config = dict(
    n_layer=11,
    d_model=192,
    n_head=6,
    n_kv_head=6,
    head_dim=32,
    d_mlp=576,
    vocab_size=1953,
    activation='relu',
    norm='layernorm',
    norm_place='pre',
    norm_eps=1e-05,
    positions='learned',
    qk_norm=False,
    attn_scale=0.177,
    bias='all',
    tie_embeddings=True,
    parallel_block=False,
    init='normal',
    init_std_qkv=0.0361,
    init_std_o=0.0077,
    init_std_up=0.0361,
    init_std_down=0.0077,
    optimizer='muon',
    lr=0.0154,
    lr_mult_o=3.0,
    lr_mult_down=1.5,
    beta1=0.93,
    lr_head=0.00791,
    grad_clip=1.0,
    warmup_steps=200,
    schedule='wsd',
    decay_fraction=0.573,
    decay_shape='linear',
    final_lr_fraction=0.05,
    batch_tokens=32768,
    seq_len=512,
    doc_mask=True,
    train_tokens=166800000,
    steps=5091,
    dataset='wikipedia_en',
)
MLP neurons of a small language model. Each row is named by its layer, matrix (up: input weights) and neuron, and shows model dimensions 48-143. Each number is 128 + 24 x the weight over its row's rms, rounded and kept within 0 to 255. Numbers have three digits each.
Before each neuron's rows, "fires after" lists the tokens most often just before its 100 highest values on Wikipedia text that the model never trained on.

fires after: " S", "k", " K", "%", "U", "."
L6.up87:102141142165166098150149179173154110101133166138112169148205121118118126107116110132140132155100128119174120142083099129124156115129151107150146147140132096149144104127146145117078106120103126082138105130085132112143111110120167120096139163160120104124102122144128120151111126079142147086

fires after: " t", " c", " v", " Car", " C", "ch"
L5.up26:156119110137112162115119085162091093150121101127109157131167134137182112118130098118110100104134141118151122160113121111131125121150106109089153143104142159089116171110119114102126124148137141120131170126125126152113126097162099116154128124116140122109159076095138137138130137186082122136

fires after: " ", "-", " (", "w", ";", " ."
L7.up342:174110142163146211118124108155104163097097130107117114122128136168089166149148096112088132184106154096157117130108091113121097097111125088153130112138148158156126138159106156138150111140116113167093097120102100106161132129154107137118156137087137140126098109099103177156137167144143068121

fires after: " K", "W", " W", " T", " M", " Y"
L5.up437:171092149144126121121097127141099134133117161131167126149126127118104134129115161165103178122160123098105155152087119100147124086127138156138154140111166131135086125096104127115122067144122103171130115101112135137163097153105123102128135094130133138125115119151119120101123078143126164064

fires after: " l", "h", "er", "el", " L", " He"
L8.up550:117189133140088128122108110156137158099149153091148123119118154104147137216124146095125126120145173149138173129141095168140133129155124140111099104092132089133141120123129107130140123131149105142160129124130166092130069152090118075123168163143115123109136134100101122148123137069162150126

fires after: " t", " w", " T", "T", " f"
L7.up267:154088119128129061134146090129096131133114172119143132129167157152119168158122152119145123114138107123174142155112088111159128078144146136092108102138139108142090097156109097083141109152123100148130143120113130113167115134112159125161159113085113138073112126081147150166120107180058129139

fires after: " w", "re", " W", " C", " gu", " c"
L7.up321:141122151123109129138107148131144141116128126150127076107116163168120075169110114075144133138147102133108116113096105130131116128161188104113147141074100138106130153113123147127167073138118135146128131150114129128119161122112178137139111142131132159088114099151111143132123137145080125107

fires after: " p", " w", " l", "l"
L6.up420:141162109128107142124125132073132121119129125141086137140143141118153102173141107109129097191090178156163103146138150144152113101112143122116128163111155127130115137097105155082089092164123109155119146114143096122105148100111136138134178128129148149146119125142124094116120133132120120145

fires after: "f", " f", " F", "med", "ff"
L7.up7:122125139164075160133152138126091103126119115122181133098151109122122095135161107081149153089168132102110153127124149113154122125102145133108166056128121125139151123116148120128096159180117156111140117126155134136114139082103115109114138138134119149126156110130147103132111126110140095154

fires after: "ol", " ", "r", "á", "u"
L8.up107:127153113135139114112124091176166138105125132109149130172122116142153112138114134132152113142196110094089082121182160101108092121163133094127166134127125153129126170120136099153110114126107123147092128153109151134145128102125115077133106122164154135145111089129118171132096076108133097151

fires after: " f", " F", " a"
L6.up72:091117120135146143154101111114120148154104093124150121153126124145101141107178139084102125113172116117119160121062090099153090154114115127125101096101136152101135109140112099069108090192105159131133116112169111166145106137186100141145105138124118150109103112116118131119123140136144139110

fires after: " e", " ", " C", "i", " d", " a"
L6.up153:153093104154127120136113117068137113177109129118118098106152146148095088174164093089113158142130138136148107141092142157103112156121104112124121138127132127110132109122124164125127096161105150094144125105157164132119133103151085120116086134150132139107151116118123164142091120079100126087

fires after: " B", "B", " b", " P", " p", ","
L5.up392:117113152118064141177095140153184125117124138136128132098162082151093162142147103133117125130092122154130113163120098105143115131139106120151138097142153141138130127139102169065105088125123159127106131121127133113136103140101177098147169108157121149152121128161147131107132129106156083162

fires after: " M", " S", " s", " m", "M"
L6.up320:111107101154105152123098120156120159134083185142133129180127138132100151151103139146140130153113145141096075116101116141170152136140147167150144143111175168131130121147097084123121104135135126147085169136104130114070119092092118136097114111136111115136108113120130116108072148159159146132

fires after: " in", " the", " to", " of", " at", " from"
L7.up19:157134125144113143185121125100119072145122129078125134139133084130151135107147128154115094154113144146134145143109182133055084130118067106121142126101126132143150127137124136084096105156163146144119147123075108151125145144114109108146139149126152122173080110132098139115113172117142111113

fires after: " in", " f", " ag", " In", "f", " rel"
L5.up544:138129077127132113151139127128140140102130114156143102115147145120137075111111170113118146087129137134136143111102163143130108106119150072166116094083143118125124116112132166150132141115120149102156099103130127151087132132082150120098138082135094170165082120110151117164101143133132137175

fires after: " T", " t", " S", "T"
L7.up547:167121118155147111147130104085124144122130132103120137144155176157113168125086109163128072111082158109190131150082116143097120097149126128129106112094156126095155124117147095111117129064096144110153162134114119147164170147124165137110143152137151128125156138151142158107120131127102124112

fires after: "1", " one", " A", "ent", "3", "t"
L6.up75:151152134165124115109112160135100122142137154117102099191138129116110140133099141141074161159124140104139174096151150144138134057156149123133133136141139145128125138126144140104104131124109118140111153125123133109122132102109135104151118118120134141194125129118097145154079085137153112092

fires after: " s", "er", " J", "el", " S", ","
L7.up341:093171133138113128129142162148144110111153130181131161135100134124130113166140119126094116078084158085160122128135141110088123132135108087119130119114141180157111115141140152162139110103117109096122146128132159117104160092116133104124155131087073154121211125136172099125063152131130147140

fires after: " M", " T", " f", " P", "^{", " S"
L7.up536:158143129184148122103119133123116106162114145092146152146115162080141090143130100107134122119119150113142136139116157106133122125095134110119113135082167132125131078136123150129129136142114151153130133181084115127174113127101160132098134093139185143067156128144115126141099118118064172163

fires after: " ", ".", " |", " ("
L8.up55:165198100183143132123126147165157125121092150157113109095137096141093129170113115123121148107155143133157112133072099129092124167116117092137131092114148117156114143171110144122106147136116113115163098099134131132157098131088094119130154157112151119140183084132143137126128151147184096070

fires after: " t", " O", " Gu", "-", " qu", " T"
L7.up1:187099132128118163151118150101076136092102135118115169095111101158111111149132182088135114123143143162140165112124079102132102119135149126100113101119136135172119126133139083141138115129151102114113132105156099181102110093110145152141133145116169139121105155110087131114127129134107152160

fires after: " M", " S", ",", "B", " K", " p"
L5.up125:095151135138143122157109114162138156113166159129136116149151112078127122126123131145121130133100145100130096114132176111136123100154148086183154106121131165133131107134089138103166148157096131096126114088120125110107129119168183137128124094145098157129122131166136099102056132130155124095

fires after: "w", " P", "6", "8", "W", " W"
L6.up493:103126162112140153150095149111117130081120184144121135135148126153118095162106124172101132120149111136076142107137096078120089076131123174127144147121092141104104094125095128132109126147102114167123118134105135120125138101121133132108112121132091161173151124150146125148135165125118117139

fires after: " O", " o", " d", " e", " l", " sh"
L6.up520:085157102176141109140129126098067156089162149093128132164125147119109103157140145130138154067144129129145131162103126143083103131164127127118116127142115105118127122119120101106115133129135145091153141117108155117161077168133110120116115119131136131150110126130146178158138137103118142105

fires after: " re", " In", " in", "-", " un", " ext"
L7.up483:127076117125124164168120121132136142111131114156135134160097130110153114124089090151121131089104156151124143121142122133076167136107132090144133146085128124129148154085154141164141122092106152132139103109120103125145116105123103130102173079148137143103133119113153092112135138116116152174

fires after: " in", " In", " the", " St", "it"
L6.up494:144115118133120144177142120152146123095093186132156139113119104154084152138139134141163110139103147119110160083160149166152131095160117145100125143123134126133173087169130104152157134138123122134104153089123141134115132123080135111146147102129107184148146151116091139104124105124131162137

fires after: ",", " h", " cre", "H", "1", " H"
L8.up452:133133126111124132117105117127077165123123143161095149106111130175132121116147151077159120149149159090148136103110132144140179101180108118142133116162138159097157133067146149117138139096105140138126143088161107138100086172077126138059129135101138106128104152124122113118150138172146121133

fires after: " ", "1", " In", ",", "A"
L5.up473:112141150124117137134138110100165104143112180143139156068096127152138124124104145074115117156110124191116138122149122151150130150159088128105130112143107128110083127135170078096153147162099134109121141141155108147090095175136136136129093129151150173182122131100126085144071119090125118142

fires after: " ", ".", "ti"
L8.up74:144151156110168134172117114138087140116116127107155139103095099107137102111175114153136124091157177174120127126119132122118096131112106122104140116122099158149141110113123115134123098184129109126137148113119097143168124110137126109118159178136118088142156118149148093164096117127126110154

fires after: " a", " was", "-", " be", " f", " A"
L7.up375:175126152144102109163105112119100171144127135133189092139143116127130100125122166139154128120173127139168091135140084135131151116091099137137100132112108087143139095148134112145153102123173129125113139111135122105162124150128094100115094127124144175102179103136123114102103147155125106141

fires after: "em", "rit", "ri", "echn", "yp", "os"
L7.up162:113133132110116103103111106071129160143157155135115088147091076089125144147132084140127155161133166128132109155149136135133134172148148088143124111134105156119178115105133163133111154102139123096127135117114147141155140132096135084124098090109160142104115098150083165105120172132137111130

fires after: " tr", "ri", " Br", " can", " Tr", "em"
L5.up139:144124146133146092065140101136113105177159131138149154165075138096179120149124112105116124164140179139173132175129127109158106097128138138104190162149164134149146124113147089128095111148130117127118149160128150125129141128095145096129131112140129112132120074120102123104124125133120107102

fires after: " |", "er", " ", "et", "H"
L7.up139:120128119130140180156148124181120093087196162117128128130164150110148143175133135114111116099144117134117132099132103100135122142118114123125101124115140143152112139119095133087084112200127104107144108093071091128141126125120153104122159104163158126104124122114150080125104060117177089131

fires after: " e", " O", " ro", " E", " Ch"
L6.up79:135079144153098133092101137112100174113158184137143099122153135115157113147133102146172134114152125144140127114150161159151122132182121116133113154110149118157143148118129137124145120109163130142159161093131146117122106150116142069144118129116160151125111130103153196127126096108100175151

fires after: " in", " the", " of", " M", " at", " C"
L5.up513:140124110187107100125112120086127088119099153139161120141137106195082136148123126137122130173113133134133122144147145127120061137086151135087116138091147086132138169136139116130143132127142123109120136117136095134081098158102169116114114145138120148108108111123098129109113122140163128123

fires after: "1", " "
L5.up194:092178135129158111135147151133156109135131152174090121135139183144148162119147145116137152133123176133156153129098118155119158110178130129106145118162136110113112195125125092130100136120109122128120147111105103121120115153125157134145146149148136148146118143099097167138123147119156144101

fires after: " B", " b", " g", " k", "B", " c"
L7.up194:089144158157099131147109152148121116134144131116138100136150137144107104131177102090132077123123125127107132107132131133177144094132154114148128110112133119113114105177113119076097116101138135151147154152166180154137119110132105149141143088132138065106101081158117117171136105084152091112

fires after: ".", " cons", "\n\n", "ff", " |"
L8.up483:138139132113146119171105193113094132083116089133162128148142167124122092137115173136163112094136155100129178137088130163167127171095094141153113088150095107147135093145124144163149113154113114151113132091139123180124124113143147106128104127122182096154162122128142124109117122113141137147

fires after: " f", " F", " L", " l", " al", " O"
L5.up368:126133122102134162157157057122113130147108102122122139189096131106109070156131167073136145103170085144162127109129139163126119181122117130151100065133123119120121171123139097142082075155108137129154156139143174123135120120119143140115128109099134144115105125126115136131126143124116184117

fires after: " O", " S", " High", " M"
L6.up182:111102138129129135152110129143105124120096147132099150148098115093144150096099130113168141107157122138107122119074150124122103151125138128094108091134133161137101083149139137127093152159153118100076164173107104130135138126089118096091141148149164171131131148110132107121133121129152177101

fires after: " ex", " en", " En", " ann", " open", " ad"
L5.up352:124161113152134148192189160157124121154131124137135107116106175140148132108117129098092148085146114098118101103110118139105160140142104135164141125127080083095125121159098071120134109108076172081131140141158113109145139121127172139117120099146147143158118112149121148120175112094130139143

fires after: "it", " ch", " J", " Ch", " j"
L6.up397:133110120123094134086114125192121064099146158073143122104125113122118077142123093149109101118169152127151155134146129133132133088125098155125119150121162091133161142145123135148132137140101105148135120102087129082102120106145144134168152097102121105100124119152181151143134165161141128168

fires after: "-", " c", " C", " L", " (", "{"
L5.up353:138143138146167111113146117083140121123130168120134118151098133140098116150146161123120145119123117124145113137085185194125145085138153101093114137091086122112142123119134152135136105153100113136167120135121112125168133146115125094154116087087121150137101128134111123093123135148130117130

fires after: " for", " f", " a", "f", "or", "very"
L7.up434:147106115139149155135136171086123106132175110101154099138184127137165118138118123132153121106121086152152124154100134106106118094131074135148142071140157092094133119159144097089134080123149125115142130135136108113180140146094084118098151122127109171143173130112152150137113113102138108123

fires after: " ", " Sp", " qu"
L6.up336:117195078139141129124130117136178117130153130160114087119137157179132115116116160151110145167173132123129105098099107144141138081110150145159129093110147163154106111147110100119203109102154117139118107115125142131100131117183158135136097073062134108133110082115134136139089159152128111131